Weights of a small transformer language model: LayerNorm before each block, biases.
MLP neurons of a small language model. Each row is named by its layer, matrix (up: input weights) and neuron, and shows model dimensions 64-319. Each number is 500 + 25 x the weight over its row's rms, rounded and kept within 0 to 999. Numbers have three digits each.
After each neuron's rows, "fires on" lists the tokens most often at its 100 highest values on Wikipedia text that the model never trained on.

L5.up903:555461475531520468517517458479482437499497490486455489495485504507503498536426465514445551493495466497501509479500530503551526488485496531501483526510479493503499526484497519492527474503474515486493534554494524535550479498479458529477488433505537501504518522560456474476513538554520464520471504497478508472493540475458536514534485505526539524491521476527514462491542501488456460475488504454511509494474496499526523505507481524485519461512503462494482525462461537459461516498446477511481492494549519513552489465477513516509512504499488505482489497525528481526490467470509543513515510473528490511512523537455452484538490501487510492518509533503519502485500472512503465525525525516504517515524476540479476520469517501511509488472510476526470534477494447488549476514477468
fires on: ")", "),", "'", "\",", "\"", " are"

L2.up221:545484510506486492495478499479501507504484484513482509521509494493505536496494449513494498504489512517485529465560516466536495483508487516514535514483462500512516515427511494527508515485470552486492439501524535483518532518502506561472487500492500482519517510517514490499535481491536505482470530489504518505505460504476472526493509492466502464513498486533541479515492489537502497502479459563479480488476503493506420514490475522512458507486523492498502502454506498511470508567458542503475490489485506491528483502481505483502526471513472500506477510468484501535545531492494487533466527485482517485456478523521501465477476542507512504495591499476512459463524480486523515531492566491488489457485514523490489465527499430541507480477538438462475517457527448500518536494541516
fires on: " with", " of", "th", " the", "an"

L2.up684:525503481521488512543471489523486486474490447497483474502524507479462505525517505470530469515486438503495521502489497478498493574473500508499492523500505465537476534522498485469471511503507484459489546448471486493479484478479494475490477498482502485504494530495478445474467536556558478500524489516514511526529516506483458506465501465481507474501526467505491490483502472493537540511498499496513503503517511515507475530513497527489537492503468507515489469475428526499489518507449512470503490488454531546506467511537484500526508520510477476523495487510542524535469510501563443507514490532495514492521490511506489510511503547538519554510516556528505490502517506495508494474474512484487478490521483492490484521507502521495473498503563518486504511441556469502562470478500533
fires on: "s", "'", " the", " consists"

L9.up286:511492474489500492489520491534482457553553493495486486508500512495517522497511486504499470466530525495506472506504539521474482464500494497509465541466488470516501524520476477522491504505494554520501521540523514536485489522569457532491506515485538483482497474497482477458485550490511525515548494472490522517448497491477490503504498471535529512491561570537522511532533489503501496542504482484475516483502452485525542559524485495506521552472495533498499489457457499516471466505464540529478497515458524511485454534507520510543489517468523492495534490484481508537480521453490525492520494479501511465488557500500504470521517534532535482490495464523525512517469514490471510489488549474455503520498491491439500491553469523540500545478496483505513491471497501474529552481498462
fires on: " |", "|", ":", " (", ";", "s"

L2.up71:515448548512477485493539483470541469464475504508497516497519509482475494487452499500544504482538527454490497493525508462508480499522509520462529499494497482479521521493480469470466515475488535521441474507469542496528500467426473468489489510458543517489501482489492487467515447537510481504514506506512463514527504494502500513546515565463498465476482497505520526559503500506474520499492491536489504508496462493518502495508515526513513519523500483487508478474467504512504491486546460506473517518506506484489464511479522495532509494526440496515501499475465499540490499506502531525524489495481514498444513509506533512543517531514491557532541490491485481478502509492511539520535506535456504538480534531514502488554485522479487481491490524515538475444435485500528469514469477
fires on: ":", " (", " |", ")", " /"

L5.up183:472481493483472464506476471522487479504489463514515478503505497507446490539485507509529485473450462496502546486511501546488500461465492501513504541480512510505478500523503497487529538538468449546497493480497498515448507475503511527464504516458503510500510493522486508457470511483492504534473531524447518524477470500481503509521517491519499487516505517535491469502484496489506528532474499548504511495515493471520506554498514528473530515520499520520515482441491486519483514447459511530483506504451511481525457492474498468524476483521499467515528490543525465536484502505487477527521489504491545451495467492523431491471537526496535497470531520520521473459498496431515516518538487498541488473511478490516505523504552529491499498507520522475493500450521485493574485517537499
fires on: "s", "'", " and", " who", " has"

L5.up697:512495490505468476498525572499475488488543489547511506474541514490500472533469528552561492489517482487481534449528490466517515499511481501466536482514437475500478506519512503486502487523479482511552521546522538535516522460511476516496485502502491529457505488509515490522497521476537484515503494509467483471468501499499490501458485510509535490500497485520567487498509453475515476490504522462480499473539463525521512495519511504544503543494472523484544510530502495528512511505501482485465489448475545475497489477527478484478456498481456542470490542495501483482509489510530500519487490495514475432496524541494460464501544536509484560503533526528495489536497484475546473508535510502513513501501464505489492500493502460528480533497523484518546510479517493462483477481501500
fires on: "\n"

L10.up809:547519523470526527482538535505499505463514501497483458499546512458484570473484461510576516467519527474485502533527531541501522466498505502495503489512463464506474512498524487487519477527500480468506517500508491474519527480513476478484487464474496470477512512532469453492482490501481462452477485527469510514491486507464474538488500519494503480467450502468482535518485513499485509508471510536500556491482476526492484543476483529542512502463521517479511549476514529509467547482465416495512513489507506509510529472528493483500471524503482510534476545463490508502534509463536504532520498493514483428504507504514506541500544507536518498501527502557464509493498492456516520446524512512449530495535469483473504497489514466536511493452509485497482499522521510500511529504556522
fires on: " and", " |", " or", "/"

L2.up307:495516499508471498498469431514508477519460482495479463502474531524498498520489526518523512477442567495524472480507504489515452479461499498487516510465460498482481517499542516471494541522477492495467488504472502557512532533519495488480432474448529466508499468498551504480554466483490483509484571501519526501459504527507480493511516469532473518536471500473516501499535508487505522473509515520492503536478502491504484505484515507540499465515480530486531471514501524457486531447495502526519485504514495546506477492483519478533493495462451507515496512523554475529502502450460483511495500501505485515463516486530457465503522513512512483517545514486484519486549491550461502507520511538492496491511510519474493460515530515503478464481484483476489455508519464499481490540508559
fires on: "s", "d", "ac", "os", "c", "a"

L10.up810:489509475482491493515511524479530518482506515500528484491500477494478493486489495483556489481518514488477488498505498519470558445473473551454473508531532477494497490510521538523502495557501443486510539488501530480595509480509518510477479472494460486509512475509468487488471466503500547497534495523530537514498527477532501516505512469463461494495494470456483513532496494466489514515545542500535512493547512537525494566476513485552525541458517488490514534504494483453486501460483485497507479519471547534452458502483486455524513487490520509519487507481489481529524466498516485501531521524518460523483490523517531486479508549505541524492523529488499486510523504501517485508531492441441503505517490503443478525485497468511524488485494470504496492488524478451540475471512516
fires on: " |"

L2.up502:499474479454530504514482562524478450479520497527467490496491477503463531530466464489483472509524441489515519458477498522523498486464466513479492526531491507528499538513500455489543523505502510478533530512512520515498512522500456462491480479474518518509458479543475465473493550491500513458525494522498523503465493458452486531517459470508511472487494543557488486436496520459518518504505498526470520508473484519487518526509494489490491515517484510462519483488491536519444538513532519491500494485475548508509492481521508423504540496505475521526451498481513544521509498456509480479520493500487491491488543511474494507526499541517512499527561531494530504497496477540512526560486509465492453513473535471475507518499485502523510473533564489525464503436506485484533503487528531
fires on: "'", "===", " from", " the", " only", " also"

L2.up756:498475463488509475540462481492529464502497500493502482506524500472505538515488496504526463523509502476463538478537509499491502494474515569500520535513524491516470509496525434498479490567497499503531506480520515465504519510524504500521457470496557518475476486490529488481525472504507518505490477479540483484535503472525493524523460515482488523488522520486473550518484523493525527493504505553474481470522557508502534523472494479488517553483474505500493494492487490493486494500472475477518502521517514531499473526474514467487492453548471536492522486483486496545483510523517477505529487474490526483532537531501471467513524505544446539527522471468470456493512514487508514502486511459507509507479456534461482523500469458503518515451554478523527442481516512434560463501494516
fires on: " |", "-"

L2.up831:490482468483504507524500512520466474471498481477454478500512531460469543499487494492517511487520511494496511441471532540520527500470468463486470501521491458523477507524473447497533473553519511482500512480463493521536512523532461539489499466486556501503493498454540497488462551543493491485494511480479492508416432484489510488541525493518494476509503486507508520464490527485512507527492529507485492517472518484486543530508520481492493506484498544483526475525489517477477523493511528478507501503486549488562469489505505502504509538550486497486513511470565527511504460445484474518510483472522538491469565521488475478518526492501497517536518524527476517521516524517562525481551514515519526497498489498478443518484482488512523470495527457574490484503484493448516484485489499
fires on: " and", " –", " or", ":", " they", " |"

L10.up884:543499484519540454503487485467511493483484507485491483519531512491489478504477431499515533469514480490493520487518479484531492470484475531509513488507537486488504567472441525466498555505505499484523457526543529545520536468461472508533536492466511516492502459507525482482460542509509485508520515495518474523496523501507486515507487523494485524479477511486463489509504497501494497482462514533475527470492464483520505554495445522464506536449478553487499510472483511499506497484487467497506500487448490513496479521500492510463512456460502450518567532443504458522495512544531501547512493481494475497458538494502498536530545520496488505507489492507491498512502495516511507500543521486499501438504493531501501514532564506509464475445448470537525525500517503473529496476504491
fires on: " and", ":", "-", " &", ",", " Cultural"

L2.up1221:510527491516546540479517489529551514485507506463504503527536500505497497507504501509525470523509497476535544484542526511504527467481503494447489544548445491478492537561473490434508491501490518503503520467504506523470503496474474470497489481467524487488525506501516537471469526483486485495486529462474508541489519530477516523477511555540502510452501509485504496521506486465485484529466491524525494553509464490488499469517474498502520519510512531526490465454520531508435511544479487472513489497495487499494483486520505482522482482511456490513519543508491487506494532446490523502511497462469454512513491491509454494471510498472493559501477506459521444507475516485541467522502494485497514448508505538535477471511525504518486488488485503563519505487468516534475499464501493
fires on: "s", " by", " on", "ly", "Cast"

L2.up64:525502526495495512550500523470485499487501502484473462531546492524470490546495447494543481502501538499473516497502495544500486505471511526494496580517512481486484496495465507502477532516483508503522493526484497538545517545487483528475461488472499458498495522523478487501480509515523463492499477470551487494495514524458461508486468468474472500502510494486497534531494523529491466496511488494515508532533461486506494548494477527508473487475490488500549504483462489489474503493470486497496453505477471518489522464466488519473480456490536538493500519489554505521535510529565468536534541530476512497486475528457518472500554512552516491507486511529439470518525462491498509533495507518517460517489471506485495556501520474496477495508516491475495491506485509518520469518522534
fires on: "-", " of", "ing", "e", "s"

L2.up875:555510491482499504513463489506519471518475513488502471538475567463477480526453513518503459491479494446487510508546472510475489495463530497477482579527510522484509500529515515505475520531493522528452470469502519571526477480501464450518493528472531508484485471486538501497508497517492510547503527489471537515503505497499492523493493521501531521539507486505488485470530480446530544500480421520489521516486499501490461515510487540508478503497478487525536479477494504496451555525490483497502494494513524491515467519496505485524500494457491468504488522510503476476506482457476520487513540496493486532489489517494563499497487542510487535483554526410508505486512480485497492580492499479546462464497503512502515496503488510497493494488553527515506524450518469519486524453518480
fires on: "'", " been", "-", "mar", "ven", "c"

L3.up1258:526548468472549509469470456526466505501497492464533489554515499474463495489510500487534462511513534478504510473518528493470460478491525502474509536515484484506493556473480464448534527487461518537491495490491539498484494512496482495477468482495518463461531520497500482489501475479503514506453531478525524504491533527480480547522500520481518489537516511449502553488530518525507494535445475506525494504524505461492513511509515483487494506485476511516525462523463533514500493512514486491510492483465496547504480482489477509487523478480470540513525520488526450494507501498514518522495533511505497482548507531515515508530548528523452532531517502545496485497466465508500521505488511506488469466499432490493509536521490496538499492473567470523473483492519453467544498473459537
fires on: " a", ".", " ", " was"

L2.up603:522482521509478491494474513505534525496467528551501489492522485458509563491451485528528485551454490499424545483524483485492506459483543496498538506511486441525507520503515474473554511478480543483497500527463562486503537505544499467511502454497519509513495485490511507456476487465494465488494507495493537498537448530484492504485511488509485482531484473503512483504523493500490528507470463489487493513495500530487467523523497479537475491507505492518501495480482517524466497517463520478573528527521515481498502509479495506436508489474543514519510494523482517535500512484501437515460528476502515507484488492524497479505495523510493512545520460485500450476479511505539514513519553510572501505542536548438458484546491527507558550477493521479474493494516493468470521541515505
fires on: " with", " to", " With"

L10.up612:535492488508505495513514506509498471515565478504438476520516490517498501512455489507505459477561470470479495507514515466506531469466471512507441502528505491484489478500506510439542521533537486532498499525518522495525550512474465499494451500450525488485485500542488500456472498508485469455501518501499485556472521462487476521495532479483482457474468496466483542524498537456518513498475504520525515512505479523525530539496477504493545550468514530477474510454504508496479517454478509481518501495492498513503417519485518513481508489483507515472551503508475544528537505528473533548537487512504483484535518497503484520482543502546524530504492526530490539521509491530531476490513498499488541473508475494458478531517520514493513501489512447507498489505477515503521518525485494
fires on: "-", " and", " Air", " US", " of", ","

L3.up15:540522483525517487496518496550477470522541472512481500439533469490510536563461492503545491487498474487456515490501523500521505526511494536502481528528479486483497508481543449507476502527520520509499529502470489511486530530506493480454470467472552528487468498497495519474508541472503459530518509506485484523439427487501443503489531544548473478471474499477516487450543540516498476540501498521480499529478489490510521504478496511489512532471489503471502514517508530525507530477518483512506457498501511500535435457513478481513501491501425484513470505523538525488512474509472520524478514477534497474472569491512520498480540514493541483560500488466478495526484538490499501510549486513502498489487471498517532501478480492507482457472515476541493452485492496483516460505494529
fires on: ":", "\n"

L5.up1147:504482528507467497480557527472491497542490439581477501502515539502506489507485477545503490471492479492499453473510501494518513461504476505481505498509477449476435540455417509489485523505487510505468477518527526541540526443500480452485452498485474494500499488485513479509467530515543501492511525514461528513500502523482455512517526509518526455494462474531497501497535511482503463496463483458494500501522448561496463493517476493562531501523540498491525507506501527513483487513475525480490515528498483500454476497523512459512570503462515535491499525500538555486518483506486550492479495509562511486501503510504470480514525522510481524506516520526525490533489476458501478516523530487483517503529492540536510530543514497527470506504481510484498511483509471479493499517501495
fires on: "\n", "or", " /"

L9.up385:494537540509516524501474524515498474465489525522510478505477480492501499546517488462508424480456528514465515481510483501458505548467485526490513542568506496548492509522516483533495475515494518495484531479516540488532509478517488543501444514455509557494525467484440489525493499486463469503491481492517473501462482443466463483532539489510524482549497503518517522525483550494504520532495519535479526515507458509496488527501490489517491566508540495450481493485482461523527511473489504506527493509522542482442460478486509477493486528526457477493503502469500445526511503498522492482512509491567506518498514530492528537522523490527498540493553517485494513496510487476480486490492472506458518445519496492471447510539511492499500478513517504538500493495460493500529502480488475
fires on: " |", "|"

L5.up470:500504483509493538487497509508510490490476469518509481507507530490517474522510462440540492511479539490499537449495514511468531478491525531480495499504504501504505514508496462513496495555524534508499516513503513475521465514506475519505489465486493525477493464483470491476475496494493485474484500478498454490512459494477456505517486471498524484552481469451543506510504514501482440520500509545500512496505519533536504538520492470528518538499491533475491497530533454497513495476483539514524477483499497495479475472515498463511455503494490521473502494487488518515559517492529496478503529495478438547504547507499499549459485568545502532523561487489483523474503559552487470513499535474512511482497474506484442499557495519521528488465502500540528492505506484448513498492502498
fires on: ";", " |", ":", "-"

L3.up738:575500519506508464470532521494495486494469487503488496539528534498471498480478536458480494488489509484498540505520500512502487479493503472476505545478468478525497508497507460485500512493499543481532516513517512515484548459514500507477510493512543516483493517530474525478500517519505541544522515510474527486522513502479446550498507506518528501511545535520543489475483438485497508507475466495477505526473535504511491524508512484471470480494520533534483452480456486572447482524477476494543508512472504526480498508489530509502507467531473491540522543474547484488498557448486505489491514498493469530525480537485537495521474522501519536504529521444540435500436499499491504487509506485531504493505473585502478546513477463497531509486529542517509448469488479505488522502500496
fires on: "-", "/", "'", ","

L2.up112:524511505493491499477528530485504489514524505534492472505553511519497575468501473508489487496524530511506481503500486502482492492520492508508483516509522477512506507522463491486479545524489496519506497479536514526527520555520517482475458519470499463494482500501496464459508540462602467502483500445483525511484507540492523496528483564530503529518492549519481521481481523511480491449507494473483509508497489508535522502530489472506515533550497473525487538504532508502463487492527416509482478482496483526526494508467445494523508469491497543466575519456526511473501516485494498534488485549521509484486504477480519492503502524512518488483483482497464469576471482481507477500479470528486508534476519476504541507536492511509479511545487480483510510494501480495487527532491499
fires on: " of", "s", "-", ".", " Bob"

L9.up338:462486516446539527522503505500479549495494501493482516503527530518480492526505483510522481488499492506513508468512506492499517489441492516496496545491513502490473559465500497472495483499509491496525530515494514505528504517499452489479494476481461494495489493520532459475540477502484491489508510453539538488487526497451496546532500487524502541491508517508507508507519489470496477468484474484489555509526442502531519522498505488490482500443474514496551511472447490509492473528482494526507511441460507548558491501510514490500508493495530558505560520512546510523516535477538519488498514516501541494446539454500464467492503514533508511522490461551487456509531534461480499520475541505513499503500451521463511495558511560499539530482527523448540522499532468466527513460500521
fires on: "s", " written", " based"

L2.up702:522534490521531508480547521531502518476500467501525501532539528487456518471469514476515503451520514520500492494516519516519551506500523475468470481515489494485486496544468505430508522530475530509488507495488546522530513464526501502471515504462521512483488514535528461475465493466527462509543497501466516515487523506480550514458504498519494531481489522495503468513527516522485505457532505496507519513552466495511451546490457533523504525491470486505519492443469484508488477475446487499488440490500491530489468502498519518518526538495482516529465509476494502459507475500547511495511543506489467461510516489494458508498479523526500535498497551484512465531486513503516481515539510496529495458517490511513486531537522478486515481524546500510559461464516514533466485485531528
fires on: "ed", "s", ":", " |", "'", " by"

L2.up870:540480494523525502545506477507534492458497502466436487509563509449463520512488464480569427507500530485479534513536472489536458538502503567489520507524541465479508529494513492488501509507480496484530480455509529514496460475457479472513441520474485502499479537524510491490529482512504503524503524500511518515459465476491490490501524512470512495488484466510490488508475493507483512511485490558486504524532488519463519521494512470485479512479508467525522492472491520484502506496487471511487486474442563508477497481531543502518505523529451487516502500515542506532514510496499511481539526509472519473497497510528470485489488519497484527514516505499498456516518478533493473518497563498522484520512471499500501555500535476492498459492512485518520496517487506509544520474510509
fires on: "-", "s", " the"

L12.up1247:472524530502531505501508487522531505496499504522466540481513496506487526507501525522533507496513478470514494506502493442542507513494508465483460484496505475447523486486540520476479528488474521513541484485510522495549503503511447506481472533479514501516486529549465485481433508485507507488480474520488513520501523489537499504464520490530550501477466497520524466463492494482510520488529504482521502484533511487475517522497490481544521552488494515511517533450515549525515526449516491478519543483477492473491499517548462519489500474539493498464492546529499510472471488547520478519507508487486500481520519520452486473510495487533549460517494483504493483547529511508533541496520462506493528494510510501531525498480507505567541502518543465557523510450465478457501522427516477
fires on: "\n", "-", " Z", " ("

L2.up515:484456525514481513490472461495490487518467483478483472490484528512487483504478495485519524504456536481516538507515461487500497523477468465470552525485536504470479518476481523471458513524487484505467482554508509506468502474482501493483462484498508501512522508482475503458529493470492432510554551482543487513497505523492479524507533486484481553502533503484513494490509480471509501540473514510460513497512510481497471540443537500500500495517542487526559513519484480475467519488489484528554551496488514494523510466482507478493533485507518491522481489497497473503461500541538500553513531531472527474472482483505522476545519531512498515502525505493482481486524482476522535502565551482512498529503516523514464512516501498465513449501512506522465493489495438514487471482539540
fires on: "-", "s", "'", "d", "que", "o"

L2.up1254:524505488495477455527461459511538509457507502492517493483553486512521538468477500491535477516532516490496495457524492485470479473502520514486532496510463461508527534483493481502504508504514505484492470513489561519516481458493461475501487475461522493465508486506527493494495477475527521526546517500461515474511478510505479509497495535540506521502530490525527538470489536533457513499509524500523510516501434517526484527501503465522496499496482494494488513487477502533515490541484458479548523511502460499536508492489509485492489477503496559513535542448485525499510535490483496500488568533527484550497516553489519498515472518557509508504506473457456440524512538499530475510484521455533503458520508556478535483514506474501505506449526518475508434466477484481532502521470495
fires on: ".", ",", ":", "-"

L10.up1246:496486484484487476552477494470511519515520468481524454516504469482515436534530520455524453500478492498481563479532491523479494469425461537480487525508503515523540513523520477514504481521499518477520491526505532492520486504478466529506489490489514517488511490538480490523488502495497504524517512521511482487472525535440449544518528472488528536501517475463518511501446479512534494469494513527534525476502508492513548533553458495527479533483517506463513489501512471495532524432510520540507486491473522516493463488498520480505470537497491489458521471472551490496522479502515509492503531541490451509473544498529489498521521533560493522515520493472487500463529479510518488510482497542530462509478529485461484483508497465514509478459536452522503493486518514459501542510532512
fires on: " and", " of", " |", " PM", "-", " while"

L5.up1276:521514537495510510530536457502514472490539526523483508480523531520467499490494468529502532491521490489453557488450505517454488494454443502480490499498488477485510547486447544499491477507496500473510517527472502456449468494499474522492476495485494480494518488488559465486556473474544498517523543447512557520478482500497505494505475528507514462499521548514504525476491532475548491500482494467504519496521517501486494471494537497474479513458494493510506490512492523498491490507478491500529503495492535493502512514472536448530480503542492535505505534518491498528496493485482473534510490513509477519460500479497526487514550540543486487545523498513435471511514481477503529489485537528497481510556495472460503516482557527483513528499546520484506506460518461487512505496504502
fires on: "s", " his", " So", "tr"

L3.up248:528483526490538483531481498502494514503523514497450477454560574519508530482504516498555463479551547485449489482528511487523489485483491490474491518510455471485492498496512512454493498499482500483486503494490485484514510492445535458507494501463541492490472492504538533492491512521514446496536505500502492536488475483533494496504506525475460500477490483494541557525536484544506500502533479517503499512538461497497513518499493495500523521494498482471513475524517513506467504492558459505506481508461510505474455468486491499534464475494473495490486497520506516504494506524483510571521540474472501517491483524448543484512516520498492522505523464524392506508555509557516517471530520554476497513500524501509487500512499489531525449478494504487521445484463511487508476496490523
fires on: "\n", " ", ":", " (", "-", " to"

L2.up844:519458526537496503529527479514521522463507505481500488521488538505514465503520550527558497476555520498530497480485479474480501531458496587488504525479487490505494517496471458466501508449442504497470480526481503502481523452470493500518482516482532458482512483517530492486453521515532506464522490466493502490510551497507496504506489525485505511493478511516472522557505528581481515509523448538487505520546488496511471516487480524539480490506518483518527554547488506513489494524486468492508502479518505518511477525451506454526476488460493479496511507510546518509523475489504497540519555512504489520535498519507566512545540511503499517535539472503485486517487531494517536482533510487529497500489509487500510458479482489498482504492487532511561459510479486515515454509485505
fires on: "),", ")", " be", ":", "\n", "ly"

L5.up612:502488500488512507470550551440530544530488454497512567470499506512495493514496493508506532480467497504489504476463500488486509460528502509466478529503468507446479499520486505484534501491498527513507474509527509468549527511479494546500446534491528498519499500502487493523437495477539503516457505476509554517524508515486470540526461499519483469496479501528495498506491502500521474495519512494461512519524453533525505484517487498513490570466515496553540537503517499472461466514489481517454475463478502508466470519505461489500500508452486525485491566481505473491504472501503553485499523483497509478466522517489443511509504514516524523480528521517512524491482507496492475484504564536502536477513506498507508528494512471529481485502528494492521518559515435456494540482506481
fires on: "\n", " (", "mes"

L2.up530:545471522501504486520506472485499501524489491493470513486492516516470477557491489537517514472495552494539485502479486494502483485474539505441490518528499524497525492469499509485480526480487504473480439500491472529496506513506504471531481486437522472491476470479504540472557505446530443504525500488492527502519521551520496543475490487530481537518505530490537515511523528485501462474500472500465525520511460476526489513489497544507514468519505529519491522511479458486501516478508484543523481528520477525501522511430501499512499459458475504514475527494506483578513496508486515479514540533504462523487482518513524498506488528488474484529487487516449491490526550447487503522508500503537515498495491523497481509512531493499499483467500528470485467525466496525495540526530551
fires on: "y", "on", "n", "s", "d", "oon"

L5.up260:505505460493478498476529526487494504532521476551489512486504491519475538538517492534522512498505466485472485490499457453484473509484453546493482493469493480483508509505520510481492523493494456507520505520485532525548535501477475504459515518494505546508482542554461495523442514508499502503510568499480509498441466483492494549477525494474513487486500465538473459500454472478525485537472518492485479510485489514514503522472468537543513511505541513488534491495500464514516537512476517450491506469485528487483499455489521475493507493497514548499500497462515507493503474524501515489461507503526520491512521510492485477502536494569512520515550559535520476506504515478510486495500518535500507492507451546496518484488482492495500513510521486457495544459503486499501540498548482
fires on: "\n", " the"

L9.up858:543525502487573510492459519528515495513481461515524500528503500513489510523510480496501487494512479518505468437503520504521502537525481531507495527532490509501496473495528514556504488510479508525502500486506525494493559454520456539469470505466524489483498515536533456512426523475508490539465503506464496501478514479459449518476488494512504518506471495549501491518496498495480482474469547511461542493519471536522525523523479520482489536495490493487496452498505518548490536532489500528551511512528526466514497533537436490468482538523505524473477495495490506494495518490451505500491499479513475446454519511489518524516562521478518549486575515464504502530507483480493516508499499516495507526524490469475525522526508480496493461483554498538472480525448501465496515496518490
fires on: " |", "|"

L2.up1207:530487526514487476505522521522498479498505506499503473514538521496508509515453531496520506518515523488465483484487505515462503487504514517495505551502491477489484507507480431458527510511447489502497480504539503504457500479501478498490451492494509449478516465496520454500489520482530539489517507486478549486516551502474498516535467508519492502511486516523497546566520544516481510460463514472491492492504502486554495503537478518515481500496531496502524486492499522519480519510518451547464500507508477502495473542481483493458491489481481506499519499483530530527498491482499524517494506491545497514529549564498542476538577557514469522504507520514489484528492505470508514543509501482473501451449476477471510497512485443501449506516537465488500528479483486497546555490486537
fires on: "-", " the", ".", " little", " a"

L3.up829:489485528537508466486475481462535515518514542503512488502541554523501499508443430547535488506537557492450517493555467488513521471478478537504505511539466464519529502480486475529493485480498522488490478524509561521462502504490458498491488510458514489494529531522497484482499480449493513495525484457489533494504484486455463502522513499547521504512496464558512462483525482506499471509506467456510526500493518520528512506519483467482492520496514442486523520467506520508467520558479435531514533512537512497507440497496480513481455488472530524506479494473514528487497484513530459473443487481475500544481488501513521502523480473489492539511509524484487467486526484527514509524515526511517522505438516548467476495526449465497541504457498524516527510509504439483480519509543488
fires on: " |", " of", " with", " appearance", "m", " to"

L12.up73:530457571533504447479534484523501427486524488505494475503478581483539483504479512499563499516533514505518539516543522496539498503464523474474469436471516489481515506506495457542511504482493502487491480508523509462480477523495506520520492490470499483499504494508478479461491519508538483479499513531492523490516514492511479493487485464532549517489512501547497500483512528541456472492546468502470495463511507512489505484488521532492566520492511544488497529483508512510485508450512462519514529497498523506503532512501517501500521495511508541505525524499522513500469546516498510533512493481492487486502518497531512477548507519504489505516505497505510509535493500450513527477513479465527508512545470528480507481487506516509481459507533469517512490474464468473504518497487544
fires on: "\n", " (", " *", " \"", " Z"

L12.up653:507474476467512511505496464529569515515477480515509502509494525506497499484480499482515495442524483482486466514519481484477516503521472503503490466478526513495507499482504480531533522477430491486488514489493516540532500544513488495445500505482544511472502458505483470492491483462485476487519550493548488480511487520473449514477509515524496516532505496476490515519508502526503575506498532528494537505516492497505514500487503490548480552481495514512507469513487512529486474506511505503525497490476492478503480505493477448501482474465508478504531521459531538460493457516468525550477571461550563484485545550492512512490486499526509550493537523486514486509515503480480511482485496517536476474463493476529492492494474513531530479514482465458497512443489495491511483471504530
fires on: " 1", " $", "$", " 2", "$1", " $1"

L3.up736:530527476505478522472507498473510489494511503477475482532509523504484530485442510542466495486467454482512470493457501483496515484483519488511455531521494515481498480521470501466539498518498522495475518503478507542522517519481505492534508458467522530523504518508515489459474472415482476534486508491451514531501499483518520515507551508527488519504465463547492462486521469479534487504504485539502546516507487502497485510516505548503463513484544534544504482525478513542489536442482477499507514491486513505463515451534497455455476515476475483485504517483491516529476547488484543512493485471507475488519554503502426485485502503504506519455496506507504491529498496500515504507516520474509536456516504502509504488489533517542480525478520478529489511459491531482503509478526550
fires on: " by", " as", " where", " on"

L2.up321:491518512515522492517514492488535487539487502521511461490451509539494495521505465525523482522506495517520479477484499465515481504446489503447510535500534491454535505470496512438501549499510499501479466493511490528526522564504510451533523488454520449520513498476447476470537506468509492490518533481549539493508536485495511534515471458482486545476501471473503490491481484517484494477476479515492552488549471512534475529468503544521531503519500487505487498509537477512495519495483493511492454507513499508467502486477508450529516529486443473458490525446499493517483489506484482513496522509511482567477497514494516504503512510492557529516510471499484417474534500526491501495524507497518548494513500517466476476507481450470483512449559539521532471497532499471453543522522488
fires on: "s", "ulus", "d", "oc", "th"

L5.up103:523494464542556497523486467513525476507564509467504483496517494479534553481448472485517516486538432478457493481567471493501516518503509494494466486498476495520508534494515472521541528522501479495526477539514501500504498533462472495500523484503514538464475493562501488525507566490507487525489503506480498561465491493500440516520508481498562498491490505515500518533522508531476531510483502507476579495507514478522500539480465503477523507450529540511482501527465505526465526517510517478518506465488529516516454529520509512470484502486536510519500499474496501509531491504474523533506478479522487476487497505494537501534502485501521482514517549499526511512427470503542513531508494510444488476524486500495513562469495466501481474500487451525508502518503504485476474489508506
fires on: " and", ","